MLP neurons of a small language model. Each row is named by its layer, matrix (gate and up: input weights) and neuron, and shows model dimensions 96-191. Each number is 128 + 32 x the weight over its row's rms, rounded and kept within 0 to 255. Numbers have three digits each. A neuron's up and down rows have the sign that makes its largest values positive.
After each neuron's rows, "fires on" lists the tokens most often at its 100 highest values on Wikipedia text that the model never trained on.

L7.gate500:162133090150111168092130103121130126091212121162162085142169125095123110091171094143094106110114120090072107136121146174161178117100146132171145090111154101062146102116110080141165081132161090108152137115137094122153154046111144110102087127146198178172080114183119117148215144119073123113
L7.up500:154125129131072155112183076135116094129142141163150100109150140108159123111187085129124090098087098110096149171130126114152146176199079130146146087126114136070149145127154030166210110152131108109147170151106144149134157108107110165077117090141119130138109139176100177156214135131081150152
fires on: " sh", " fl", " Fl", " div", " reb"

L7.gate651:113151128163099112117106093140121158128186196135080144109139086132111143138151109129076165111116114112204044160096072092084137099112072123068131148191113100131131137142102133156115119137151092084098022116114103133171115097180084116098116129137131154153079119148193117188113117142128168129
L7.up651:140116078152154095087122145101185097124089152129110101062183054078085142098112059091110143096160171104140099129172122133122103095093121118114184115166099131108115168131081148178139116183144124108115071134148121062138123093156186118128125103151162140173103117147186136152084089140094154147
fires on: " res", " Res", " Dev", " run", " pres", " Ev"

L16.gate154:057082091155134092113095091089135143185104131097140126132077149121135190165083148112109084091118134135165137157109182094111111105137124155158113152123091139186159070176141121101094108144132055103087091085113093110138110101115122118118171139098128109069107154152152097159125185102077136077
L16.up154:059110112158150058116141127128170122130136148143132068144149114129115167081058112146096130117090133119139108186108158159150125147073189137124066143130085178159155057154110159135111151091125086150064128147101120198110107157120123112137144134119177137125144116104160163115093163124106161099
fires on: "15", "13", "12", "11", "10", "14"

L22.gate572:137174121140192149134088126181148092113113165120122117135080175129175098094137108140193135090118137147122128126126089150098115142060106143090051184121117105090163109127133132107097139114103077145145130113110181143109148144149141123125110119117104161127164108106202140099097123164137102128
L22.up572:143138109160144172094170145175090120185128130130155166146125157180189131150111112139061135069076163155081112107158058116128108159128043059062121104167094144112135116116127096147069100085135182135164136134122154112123145115132134155135118169115116111103101139126087139134104097117083101172
fires on: " in the ", " the ", " in the", " of the ", " at the "

L8.gate30:139126123108080168181117135164143150109133139110110157085067108088131108120089086064124098136143121152195152183137149147114106134132118150101182108174160159124089202226118092167067162190107101098079107114131138116120146138122075110154162126091119134148134150150109057129127087085106083128
L8.up30:102069126031112115211103197165153145101152155116123182113087126114130115101130135095090079140145105091160206142171118153063109084110114126128122100145135115173135146160114077158140155136116094115060081134129146125110164138156080109170129110089145105079141117110115106133129154136104128058
fires on: " m", " o", " g", " sc"

L7.gate662:152157098116116176117130102154199161159170115103115191164160135100127084168098125080146126168107139150178184130183154089174103105111175141094097100110134189116138126194148149104130118100127098114094129111096137146183115056100104139153209131150149113150121142126134135162120190132145120129
L7.up662:131150098120169151171146146174182176158182222122135130165146166128150121142109161093158108163103153180140150142192155127142128109153196143066141113124155164119115132167189166135177101095147099148098135115122144149152110081087077153132172147189100114139131153180162130137116162119163089128
fires on: "013", "009", "018", "989", "012", "978"

L8.gate547:146096137147110068207143147154098110149128161024128146100104152137117073083119129161094102092132158118136151140124142139192113105113165121081067175148158114154103118179148105106131151085102127161032135145124177111113049190127154154164106088136103146111113116088125115156136091169146109098
L8.up547:135098124102085083160123156145131143091113139071111181133086160135142085106134107202118105053186180184118148090112145095123116068134119094050137141146133119140100093096161152103097162101065140140076135099111159135081092108141191167168122119107086192124136062127130132133125095126138168173
fires on: "e", "re", "ph", "h", "ar", "ter"

L10.gate308:153133108152070138124161156156138111127174142071098083095155202139142103176166163141108173141167116114116108155125103120154194114163155078149153065179108161103164068099102137124147144156144128148135118136148096097123121087148135110165096147083148164083112106112111091137173127145080102091
L10.up308:149070083106084208132128088178125106112157150099176132148160152116122100125162172089148187141139149122113146078120153132121149075117139078139095100158141149154197027114100058144190160117155107103126127128138088127127095129115099143192122123110076143101128138115107159093132110154082105102
fires on: ".", "it", ":", "ar", "q", "um"

L3.gate45:122134091102167105149122178174128146114159149134136090188178186089161155155207153193125165083127188084139123132097142117154128134132068126166105131128146133107197150114113166084150105172143131134110203082124149177096150124112092135121181092125079137171140134123120116073119167135175056124
L3.up45:114121074099145125129166163124139182113182161123088088162148123098104148190144163150113164145091162134153135141140176091131112105151094156128131111149189173051085167145128147084145105123156187192106141123163159175133119159147110133116184053145070121111146161117097103091159219110154096100
fires on: " J.", " M.", " Michael", "...", " David", " C."

L13.gate293:078097058150134090200154104146114100141125119116117185152094076148152147124106153081139113116135156136048097098125105134134184152128135123138130181134103116138110155131181102132141110125113099195123092130130120083163115166133095013110140094162137150120184162066090117128127089116135145192
L13.up293:144163187143108109149106165153097083122182095165123123128134200098171097092106162201170086158092095194189149116102138130188151117154171120107187135132056070121101146111090089120164105125121099108168116105135128190071082159116085081122055108145111100124169195096159118149164097087142150154
fires on: "i", "b", "f", "ic", "amb", "ical"

L12.gate468:158164085122140141156174139126110142096165085166113107121135108149117156107152110152164180144134141149126163149084141140109153144078126117084135146120110141124161186133107129114102107159142081175194134127129097174119058158156109079104118154128130080108123152133144180135084172083108155132
L12.up468:107169117127115135184171112178125103119152142141103156140150125144087135092139136089100191117101165183124116130102093076173118129135186143136157124149085198098125170150092124085107117100061085178113086124156100152132082121162149113132107166092116157080096135131134181159079177071173156128
fires on: " pr", " of", "^{", " and", "s |", " |"

L2.gate736:134145133121158145160094077113164200107092110132113134161215078097097151173104108159146122164128156132118085180144103135083154115104092106091130129103082125143128133104119169128122135116129127121125112113157075141101140107142153132069208138084103121146147102141180125137058075088138132068
L2.up736:141128122130168116160129086093150214098112134122122120154188068102088145170106083162176111167111138151130078170128085131092149130076087100076141141133070151152106128091125180126122143104148112133116109134147087150112135101113168129046184123131123120142164096147177112129058089108150100040
fires on: " ass", " res", " pres", " suc"

L3.gate84:091164075129118077076083095110128128095167076132180098085145129066142174154136115186170114172126128100104137133075117093144128158199110143161151112148099139152091114118122149135113095116173075176095121106152105159148176121080133176160133145094178090164104095184100166151096080129069171174
L3.up84:122177116131137131113140068045148119090132107126208055092125153100185161145086094134164071187119094143154170115123127061189124148185110091164163149106122140127032136128099169157118091114113091142088097122149143140176138174060151146154129110093150055118086120072081178197141107191085159125
fires on: " cent", " made", " make", " Cent", " played"

L10.gate325:135145105128136117082135128175158156118136120161081111125124098165214186128083183136153140091102087201184152113116122140152107103126144077108127112083115154146171139064143127120114113107169124156152153088168128136115162145194169152110153098161138155158131121114178112137179174148102183177
L10.up325:152155119107130055147114159173198196156105156144090087084159146143147124147084046186126118100108078185118093145152168180095063084164174078118156112107121142166172163078167118133059141078121125197113093186139121137128139142107183117115115107100169145168063129117146141151167147144070156160
fires on: " se", " dec", " rec", " rest", " so", "ec"

L7.gate39:089077148100104131087147143043125200178092132068115073124118136155075131136077176110157102119065091127171119078169108123097063127161123126115125154128088120137087129154165143121078166185140107100055089142103086135113136083102164079181151172112111135092101152053132144096109152118134099128
L7.up39:056163161112090095179117112152164133167111125123166089143119131156167128102103174073175209144170142129157162086175110130104127146151145131092134177115173219149172125149100116120130122142131062158163076094185111090184124151152136108188122144111124148128151134071105142102122155091149133124
fires on: "17", "14", "13", "6", "9", "11"

L10.gate107:139032103142140146119152167088181166112129141095108147087126127128143131138099111178110177116135102116148123114144144036145130122109189129126168068140143101145107100129057103118125106147145173122126150112125134149117103135208124185166125082137137203100078161102180179142173132087056127091
L10.up107:126092088105064149122109194065184137079128195109134140082159105122149118160151125166118137116117098145109092131088120106197102157086118134133137080180163142154095091090073102137123079103142124129119144118150080153052114131149081127042133072125166198108119169129165128101119120114068152097
fires on: " sc", "c", "gr", "ue", "sc", "end"

L7.gate384:078089158109055129177130137167176173182130162123099081120119170149143171155124058120106132118154192141108121126103113153081099158085098046054076114147125078123157139072155119159097135145118123119124083109093109178134189162161118123102098177141120159128116124097160152139126100119103129154
L7.up384:081085163128056151164119133141124168171136164127118183135118137126149165178086109091126154099092146083147066083133085130133102164132137088063069100126144107105176119137149117136151136110128163135131101150109113139093158132139128178080074146149137173095122153132076105122099191113105124144
fires on: " in the", " in the ", "1", " of the ", " set"

L22.gate130:087096096105154105146100120123073187175151133156153202106089119142187121127184130104132151112179094067122122085114192107099156125134125194144080133161137121099124174160111097102113078140125133140051140139137152100132107154140131139119139170099092191117163117135108094193154111150147117128
L22.up130:104157115142120079109108115099111091168147156158176127090114156129119122117159151130112106135139105100131130137072103124155108138137142101113144149135092096117068195055122127105140130189133140147203120125145163146130106065209159112171106103143166169125142177086103146171185136138126147098
fires on: " h", "f", "ons", "ic"

L13.gate111:223133162104153103095173121151178128102144137138152136164099148139144136114114153131103139169175128161122118085150137141154068104130158140080178132108125100117156167132149109178133129078099083081124127163153106143096154141134157106168129095129184169108153065104096108142105136164127133121
L13.up111:119185120116111139141102146203138099110118141094124108132061118117145162136116149103125112118154145155141136146110070229074077139088172141114166112118116106150132084153127143131156130137126152127105119157172118147140170132065114192128191150149150105037141171146110147153092139125112185142
fires on: " since", "us", " so", "em", "out", " however"

L16.gate224:160115170110094085106065100145141123150136192107135122159175177118128153135106118123071185093063150093161065091106074139107139151130097126145124090090108142083081122164160165139143098120108120156075137098147112135101120142125106137131101144125065146142172064149125131166166116138147096123
L16.up224:110105074067151157146181199102118159139094199116107124109106187126145126161120062122134127138110159060100136110058119156100146148071146143155125115122144114166113104103127106150140182136094112201139168085175095117147108119116103121154093140123100115166117144113180111134084155094173151124
fires on: "an", "ie", "e", "ne", " Ne", "."

L22.gate321:143155127108098163072128147150116091157205155091165110110125102139123168142180156134097053146154084168127087146122066121137104149139113087164157086122175180141088214128172124116133091141110123100052113144053167129128114100146184098084124131133095137133112138125099074143083136167143086176
L22.up321:192139141083120152115152104098109099110126143062159101079120112160154100134185132099119091084077150144143158077089111153076111145114131086095158239155181156147172112120078128124150100191079117128100118122088120107136177160098130136128158101104080205121080106155098099156071071166165113104
fires on: ") | ", "–", " sp", " | ", " "

L2.gate465:084074151132109096188145147129155181091129142161165152160149135145070179133096130146127151116116159145146079119143122117173113178074083158130095146148136127129171138149079182109138110063091106103146127172116150127099141146060131142161137051091128121139197157143154083099144145087162128148
L2.up465:057127145147105116170106139094117158101170125145143170153127089178099164148140151123126149143127173105178100136143155153182110162086083166079110136144145118104198106128081237111110087081074080127127129111113143154109130124103149142143136114151119135115193174120183043132155139068138105132
fires on: " P"

L21.gate3:150134127110116118129128165107123061158150139153075113119212111129179089134154121152145161133179192110162060150156121110201135135174078126131149201110094173178128189125135149126225144122141156082111139136083130063142095115154134133128126097085163146114118179111118150091099117137095155108
L21.up3:065116162201113120181117107099146164139088126107132147143084087118087085107177188167075150106152145133168189159160085105094143074194087114094159101113109105069137081094073110122108122148096099163157143145111124122079116123099108090168147083151176137096140168100159087129164153079067053105
fires on: " members", " students", "ents", "ers", "ates", " children"

L2.gate463:121151098159108120122082136114120108118127078130201145151127148142154184122075071167115117185110123155083142124093154132114108116106176091143122090150137126092159092121056136160192107095167168157159147096115109172071066074133106114069186110139188144094136172079114160136109147127092159152
L2.up463:124125097141109114098092155132161109113101101134175120126149185137161205140092078159099119155124142179073098112103150129124124154144189121147112141116113116101151125137069109167197108136157161177181156087095099158097081068128102129067173142135200159078168195075162174138100124138078145117
fires on: " sc", " gr", "Sc", " Sc"

L7.gate649:135115158093078137058134083110198123060147137085139097118131155123161131144117194091094131123152144103138160168189098107130101144121187090119081144143122150068091108130070168160074090203104131128115135132107114155169129090185119086108143129101146184112078107125102106134084115137129111143
L7.up649:118098156063084136064094139135187124052151129103164124070139135128168134119111126103113152119125115092142134156197094100143072133118142090111067126145134119088111156125095200145100137164127113139124133148123137147146146127188120107112163125119159151073078105114098142150088099140125103114
fires on: " gr", "gr", " liter", "Cl", " Gr"

L3.gate376:109093116152099099137133158074146156124117075131130147112195136113068144124162121128177151176147116191136109161142122122131118168128107057177102124145131090146057076110087115126093111129098074120097113132111169119149072141144112069201143130074081112078151138107147120132164189129127107087
L3.up376:059064094132075114121120174061117121122078067128098130124178157113147144130126115124145109178128098180136148150136092123122165093107112102168136083143133135127059120131087117148105104135139153135108161119150119124119134124174141127185145176104130146114149134053200119164138129147118113118
fires on: " any", " No", " every", " Vol", " number", " All"

L2.gate639:117114123122066098117128117123054154113115082084164116148159153122115097148134124131126072135185150126125130086105191115131151139142092173105092094151117104117108115108140100134134168146097147139125125074151133068090155134091091075132153106136116071194144231140072126090150156139176121150
L2.up639:148127084107111090182163160131138133145132173172077148127143111154141178078164099117127143090120102142141119159158135161181135128118191124139149134116061166123140132121177149138133074148186138170103099172113158125127101158121199127144084185108118173133104132055124105163149090118077150124
fires on: "),", "):", ");", "\",", ") ", "), "

L3.gate509:168136130167064133130096151120185125119142144105108095105098119147138172138092082165060133111068091129163112173119140085117046128092137032140087114124128113124130084178082146161166088183198104198122189120131152154123135064218079105131162142107130172120115150123145152125128132098081105126
L3.up509:140146076204107112132076171097170138109140164118138092130097133155127167128051122163070106133108097121153121183136112093130059147052133063156062092147139125103110098165104141132132097205174120158131192162094128148141112084182099116137171135127144172107102155138144120156140126126085088128
fires on: " Gr", " gr", "gr"

L8.gate386:155150130132109096128080197129128129157138097125190111099086168127149116114129168094097099089198104126139106162112193116167162106151123157090139098144153124101106157151140083148163131119096159082128161155119088102105108146174212154123117119125132099119112176117116120122091120132103202169
L8.up386:128118114115100096127139190089107093144075123106150152092091134147164094131135175068128082128175073150211153146115140091141151099202086146128125101165130084130081150127117129136158185123107189139140169129099110150151130139171160188098080067117136100083163161119100135159097139122089147120
fires on: "is", "50", "alf", "52", "ope", "o."

L2.gate146:122091134172089107114154119119137137117170130144071124078093123108114119127172102133143087129122154099133079164101111124091136090122070096096172082145119144137123121132125175149133094122137136100076098120132110137188155071169122139128153152086114109098144161159162096123091121108074122151
L2.up146:108106155160120099089192132103165111093160114138050111087121127099105140136178094137136110150118160097136088181134110118093145082130107091108168086145117175144141130118128183142135071101142131100089082110137088144166153075139136143134157147075114087109153170153138111134075111121093130176
fires on: " def", " Ass", " res", " Dev", " pres", " Acc"

L6.gate54:130109148097131099082139067176166130063108102159103167134111081137148113129114145106084108115155102050103100133151216072160140141084161084132103068102132109138140150136158149103102106096138069161155126081160133105102102130157158110158128107156112138136069071132143105131138117105162118134
L6.up54:092123133151142141131100136121050131100119150146164120160098172151090121146129130180117105146093199125149130124114075181126123146132149127133112138129141145154189126132112107086127144100114167133112140074163136096086140157103130143135168153058159137095120131090164112138127131233116124114
fires on: " Car", " Fl", " (C", " Japanese", " Other", " Har"

L22.gate108:144091089159161125188097173171142118155128178105099163107073139115147139026128101119128106176076149165174145160047122103113141098119161175131137070163137097078104085116123121106100123106110182159161114172101133130150112071126145116095071168106104127144130122149105159107116155108091171119
L22.up108:125155124133124102168079123102178157104073152136110166108119123133069156110136133168090085164119102137158088142081105145131134117105145148160124080165109093188140127106128179111123126170104101160114111157089147114128155142223098142129140174120123139211116109133133115097070140113083113149
fires on: " | ", "| ", "\n", "; ", ") | ", "a"

L2.gate662:168134099103148079180099139119121083078117177138146142078139114106139127168122104175069117092071166139118183116124126080112103173109119183107150133171112141082125133114112150088128104171090150130113115104096158123186078174080124101100143130082039162097109050150117125147110138183145051089
L2.up662:139126095169143077166136128170146080073145223112148078109157093122108108110080122127086155100084159140125151140096165074159109165149159166117177136133122145064085157104094192099156092117132144148102177092064119156221128125134110129079136076114073163127099127175157115171129136173206110122
fires on: " J.", " M.", " Michael", " A.", " C.", " Charles"

L2.gate313:104178087153144123114090101149105150106141148134151068112091171076127084149147148095190142072083120063106119068110141127122115117176147182103157084092095151113092139099148121078171085055175118109140182091098111138135202131154155107096152187148130122151134131158183142155150146120129119107
L2.up313:153170087088074111130158118105116105131084130161164139162152160139182071154191113122175104142154148120081123083162154111135095127095110190089143147127141166138142159107055063132165148166107109094168109098093101136135080110151171110167161156127120093078200131088150137136129085105192084125
fires on: " back", " Cap", " follow", " cap", " line", " pass"

L8.gate181:121086161107204118136160137051143112112069133079112119164090090114135113096082046158134143081120138104075138138157117156158071146129133040135140213101116085121103097155137136129194118154138149181145159148171105083147138092138105103114112088096127166163097146112089079107074090135111078178
L8.up181:138058178120103136122100146056135162115130132077074069162120079118109143177147100099094140115091110068092094105119129144194176121115133033200125151124133121138090075138202127131173125143098196126156177107144089105157165118085116112089080153127130157154091174151086112140114074168109068178
fires on: "p", "ary", "er,", "c", "ed in", " "

L21.gate13:120138129147068105157139166123091118102156095129135085166115143109101119089100146117159076088151114084104149097133075165101104113207097091108140098113171167123184159177123110183107114136090107080135112126149125126135122157087169135095100086131102111069070128155179077128157112161161127125
L21.up13:171201133122123143100142126127163167146213119093160130196046145148056157110098126143153127181143138102169126149163148188070129165090165153155171115118131144134123185108122160102167122088139141138166192144128118126116155167151196136118107172086134113172117105173088133129171084117121134121
fires on: "im", "at", "em", "d", "al"

L6.gate708:115110114120176115109127110085147104165165116123090098097127154090123168154164085098127089173125088144140165165109147110154127161144127122139136099117112188096123109142052106111048123180170100131112098060121139111157109087101126178093159157150096153124094135153166116208117155107073120174
L6.up708:106135047152136162122170108081099152107154118144164153101111149105107070105148091081091144188083172169140174175092089114110135162118157095146158161157128153127149155136132120156123107125148106111104153097099146126086118128113169112152154131099118139104108068110123146166136066125138175092
fires on: " as the", "- The", "====", "===", "ames"

L6.gate198:147164140206096097110139160174107179154163139190148101153089123120144199147097110117147123139158081174216152108113185146110144135161121094135165119085086132068168124107101126144082113157162114130126119120145132121159125163163168115147101177153129167100108107105155122157150120088104166114
L6.up198:165143121151096133100159118141105163109121118139136106125118158098177134097068140148146137136137121135098180139164130143069067139140098069163134119112097141078182173080131117136109164126098101142189141138152107139146103089139181167120100172127153156085132115112143116110183172151122161091
fires on: " se", " Mar", "ult"

L6.gate582:111078145192125100091093199136117147068090163181103159134131145080075157127131148134090120108154143172129104057181159209116133107116105117131163116148133090143135126128110154170094136092192043091141124115158101196153099103094115103123130114120113116118165179106167107141095087116134110119
L6.up582:160143103214094182104121065133188146085130148126149070180132133123110141076114165122075092097155147148092126118107166116074124106180050148131165128132097133132125130122151079122084105130106090116129129088088073156149089116110175132107155173117123115131173074099114121088173149083130160143
fires on: " se", " Se", " short", " Comp", " read"

L3.gate624:140171079162072124133116103161112119135125148184212159079097155109134093084076125166089153165169173121092133170110153130128090147099141095177132091139136142126086082076192092062094161130114127136110139085174144154125117109131110095112140084176136120158083176163166104199174143145144125152
L3.up624:173142081169124083151093077150106115083158172134194119092120106148137110108072117095082108108104156142110121146144139148137144122140157087161178162111156168093156091122160060113155160121223119115081171112117161163142145081139140173107131109125146130147106157123131113117217127100152137152
fires on: " sh", " bl", " Fl", " fl"

L22.gate178:125110145107132119091152138119145141112100127101143150141100138094046170072161076170130210107174123091102128118162127092123161134149109146099077109123105106116069122126123129062143131177154059132095129101174113106150109123101159147092109151163101157141131086166132126175190117141190071069
L22.up178:114129096087144126160131212098097166095100108129160083136140133143117172135092130112128124125138177144193120012120144143180114136123116104156109140142107134126179021142221146158143184132122080069094169125155163085125147130162115160103159064141099126199097121144115178130107061180148156125
fires on: "."

L16.gate220:110142145179165129121131102149099135142114150113042149128125139144177140130163133111153177107106143155139082104131073125154219118158057138135139115132130127097136122116117132103128091161144113149107064137186108112134092135071160135195104167121145128196138134129098159147145119076155161134
L16.up220:071103101079147130097082142087157110131115108087115196171163137119101151132105138091125138186152098145093044141136106127076098087171125076167116161148148113148155103116153134108121121144120205134093095172112117160111139134117136112178137148095140119136106088110098198081087136163146141136
fires on: " first", " next", "th", "ent", " the first"

L3.gate670:118120119146125113174182116172135140126114093112109123169140105088121158097183136152115147194172181147107136140101137141104150124031125113099188153083111202139125170123118119157163141097103170159135151094212140162166156119149063109113130151140190123147119128097098140123097069055136127185
L3.up670:149106069130116116139131127146119096125139148200072169134147137108123113091172137170105227184171155137135144109154127088132154115088189139093167159052110206114093144152150138161099156115158141102162137106158070138150108118170067107139153147156194133121126146116120135111123045076118121145
fires on: " London", " New York", " California", " Chicago", " Florida"

L7.gate106:069108120106130115159148134135083211154149163098175152083102122118115115109100160106076075122150113146122151127161152073130183130149144181174140157155137165126085099128107121101050132157138118108172147133128159101108107146095172081108117128092099113114149104120046106124098105111126094115
L7.up106:159137122145102153195180155144126202147157144145130078130122136126156110081132176103129121126155087157187150109157136095156172148146095131159158121155161145132091096101154126140096119109148115120119076094146158112112076119118166112143130163100067130142068102081112096164092098132138113146
fires on: "),", ");", "\",", "):"

L2.gate129:155121139141082135200107110201119140093162132161100121179151171084150189097137160129126120163159173115131105143133113074136133102102130129101152114125128163134079143173154104156193132104134148122195124093156124141117138086153103149143144160121168124151166124100154122126120154131124135141
L2.up129:142140119144103106184149091129085141110163113130114133136133160070108153130163170106108096166124159137143120163099147063114145130091132101076151115132134164127104176150157115145155175055118143150201150093132139131138126078144117163127129149113184126161132169065137116114119160171122129147
fires on: " London", " New York", " California", " Wales", " Australia", " India"

L10.gate618:127123133117103078200092080079152069149143167144140122146137200053154133117095144171152126090142118060125146079060165125152134199110102179111166110102134183165101179108156099075112106123100085140125163118139115149122102159163121162084128062139110145131106158160160153129096102120186124099
L10.up618:123143131151166088142062112091125143122151126137082110109155185123122128179139147138143143130134134113192159058188140151169163088071141128089143105112107107139133121156167112185118120106097120193181108110127114125076085175079092054141127177154143133097146157121127133146131129175104122167
fires on: " e", "io", "ore", "ate", " number"

L2.gate372:153133155104190112135158192074065061108091128146122145119136134085075150103125115102121118104179151123136143119128131151199099155120126122102157113153112176185141120152131092088075130153100089113128108154181122175164090105140161140153101136069080154152183128141084107131170160110112096131
L2.up372:126171133110204115145129160144118106120119214113104129103141138108097181140134118090175100151099139110136142129170137138194180159105153154101175133171107151143093160135139118125097117128076118110166094131154125153130137140167158113142128091143143188111167113107111106149175169140080091083
fires on: " Col", " vis", " group", "ross", " mark", " real"

L21.gate72:101130123120154131135082095129121106167147170095091197102090081066171119165116111171073137132133117179067116139092109167167165122170118141137145134163157103132152142126125133184105111140168170144112146151075214106110079097170162122097084139148121138129161111134106083097102146154152092139
L21.up72:160197122133099110121110154190106141121066177178088135080165202138140126125136168081086157108130158136128142120122115108122149190107138128171175164187103128093127106157130155097112174178153147169101099152136127148156165137196134107104151112105137131179081119132078084103083128115143140139
fires on: "–", "2", "1", " | ", "| ", "\n"

L3.gate398:106157133184074141178107109134163165166144174123142079118125143090095076181116141105101104146108153154110134152154082113154098164143183103083116219125117193173134218173179109164171123160172141151109204135087106174124135157112096113114120164077122110120129115148085123143145143130128107112
L3.up398:115138095149072174157114125140075100160109136160138135121093112139111117126124116131117164150151146184128127155190139205077041128121149111123118153128107092203121158138110098162185184109116103153115190069137113176142141115153110120150127152203125102142077128128144069164117136120125115067
fires on: " rem", " Cl", " cl", "Cl"

L3.gate207:109131123111111159136051071135166191115220167171058108115109082115115139168159150162086098172111143119146053142102120148075160052106094195131120125164099100156084123113146102148097106096165091189111139131150073146152112099122097141137155131131120129110070110129125104169098111170116099126
L3.up207:115115116144133132142081089098187153081175162151054110125137074063089146165188116195083105154129112112138052141097124136094163054079127149098145126141125126136079129100185095161126109105153095190114152166134078128146081117132125134150141133138133133154077107132114092170090118155152114129
fires on: " cons", " res", " pres", "res", " Res"

L2.gate442:114079133138096075109089176125125178144166137123135140164180119107116154165153119100178157147154127220120093125110088186108162128154139071146137100113147097118159130122146069204082079137121062131117098170134088109176133161109132129158150129124097099076121203089133163135159203158097079144
L2.up442:089083133126067065078089166119135120115133163151106109153210109122122138168153122144158147102121097194153085162143095173103147087148116078163141111112150114095170171102113073134071081118133083112087074159126108144154169133118130128148136130165130099096140175083146162108156200145119107113
fires on: " any", " some", " no", " every", " top"

L21.gate638:161184135125117130076129127170137115120133133160109124121135093162142042152076169134143101134158112131096193147094128160121130149083130121127141133088109149124071163131154094162142118143089149147132153048172130150103118066153105132102103182127124069123130170167117167082142131115130182083
L21.up638:097060157166102089051105059134157169122162136140131105099105134125119187108089155093150166120110148090111089123139130149128189053128083180078172117223164143082126087078097122181107138151138149120165145127130134156097180152155089054157127134128127118127120166124145101117154116123132100097
fires on: "l", " b", " am", "b", "ter"

L3.gate281:089155133109114136086081135109085111089098107097157113130131151114135152138140090140168125153141130125113113102108137105151169159149160217090109175099059102091124168088144025155168093059108119122104145112133113172120177169110170085090164171137119165128191088137141177098150145106115149178
L3.up281:105151100094106128087119121103096090089108075089133119106128170118125154139129121161141125189150100169102148101130127115163173136109157231155092156125064116079124153072145068147179122060114112109108131128134132184109140121108190067094178193150139131140183075145117151117143133109132131165
fires on: " Cap", " cap", " Mon", " learn", " writ"

L22.gate537:141142150128078180142111133102137121179097169148125110165107164133097072129168134138105156090167131113151161137166108182170140118181113164116087115145102163171146155110148090127182099133127129096090119153155157107126113112115156153141078191101108084068060158136081061124086071123102109107
L22.up537:105083112192096174121081164152090085105135171174109149087153110098118089161100181117119206177104136094158102142079175158116105172143168093122189136188114163126144068177127113138150162144082105128103140127156119137124090193149061093150120119163122132221106164123102134094078144098103055161
fires on: ".", " rem"

L2.gate158:161104192150061118160114149199200156117121137124144132095131110149158073191150112145117170098158124168120188077072144131172123107173122097162093106158052090111096123110100136113121129135129118124122144147131098108077148135109166161200171091117097117196152149139143103139093108144151167090
L2.up158:167069159156050162203128123179178143179109120127117171128103138159162182159134108187106131102127096101145099103118124150143173128128105053159090099076119105127180076104131105097154113150136133107143124173125160170124071073123162152098162151079088063157096136123100109092099122170153147130
fires on: " family", " market", " Institute", " international", " species"

L13.gate396:156211133093102151111161109092143106118143147170109178132095096148178202120123151102078128145133121097141133111160139154112118137104091139105126165094147125147193123191171159131163151097154172170167173152133098067120155164124149127182153159144143091094100204146105140153104157140092158084
L13.up396:079089112133138135179132150116125107116121158089147129179121136123130140154103077106078167145138043092145132175088120153118112142145069195177102095088137180192169121192124122097100138182145113126122134140141110141122147246138143147131085156087090112151121084148175152147127098171176098094
fires on: "al", "ic", "ual", "ural", "ment", "ve"

L16.gate591:106202134101127082095150171147058088171052144139166120123105165124108136065145147082085102129133137094086122158175096096171146129160113186153181163181132170206142121150122130152111192076099151166057170118068118078131119130113120124124211140146118123074116122129089147138124086111163200100
L16.up591:142166123103109081159124083163107092114136100119139086139106157154118188120150141112021113098129103121141089121127133120124136190105131199144113115109130116096118144150116140146081167126162156138135113087135151181184163116109111102127140146099110217107089147151188140145112078176238127148
fires on: " of", " high", "al", "isc", "ual", "sh"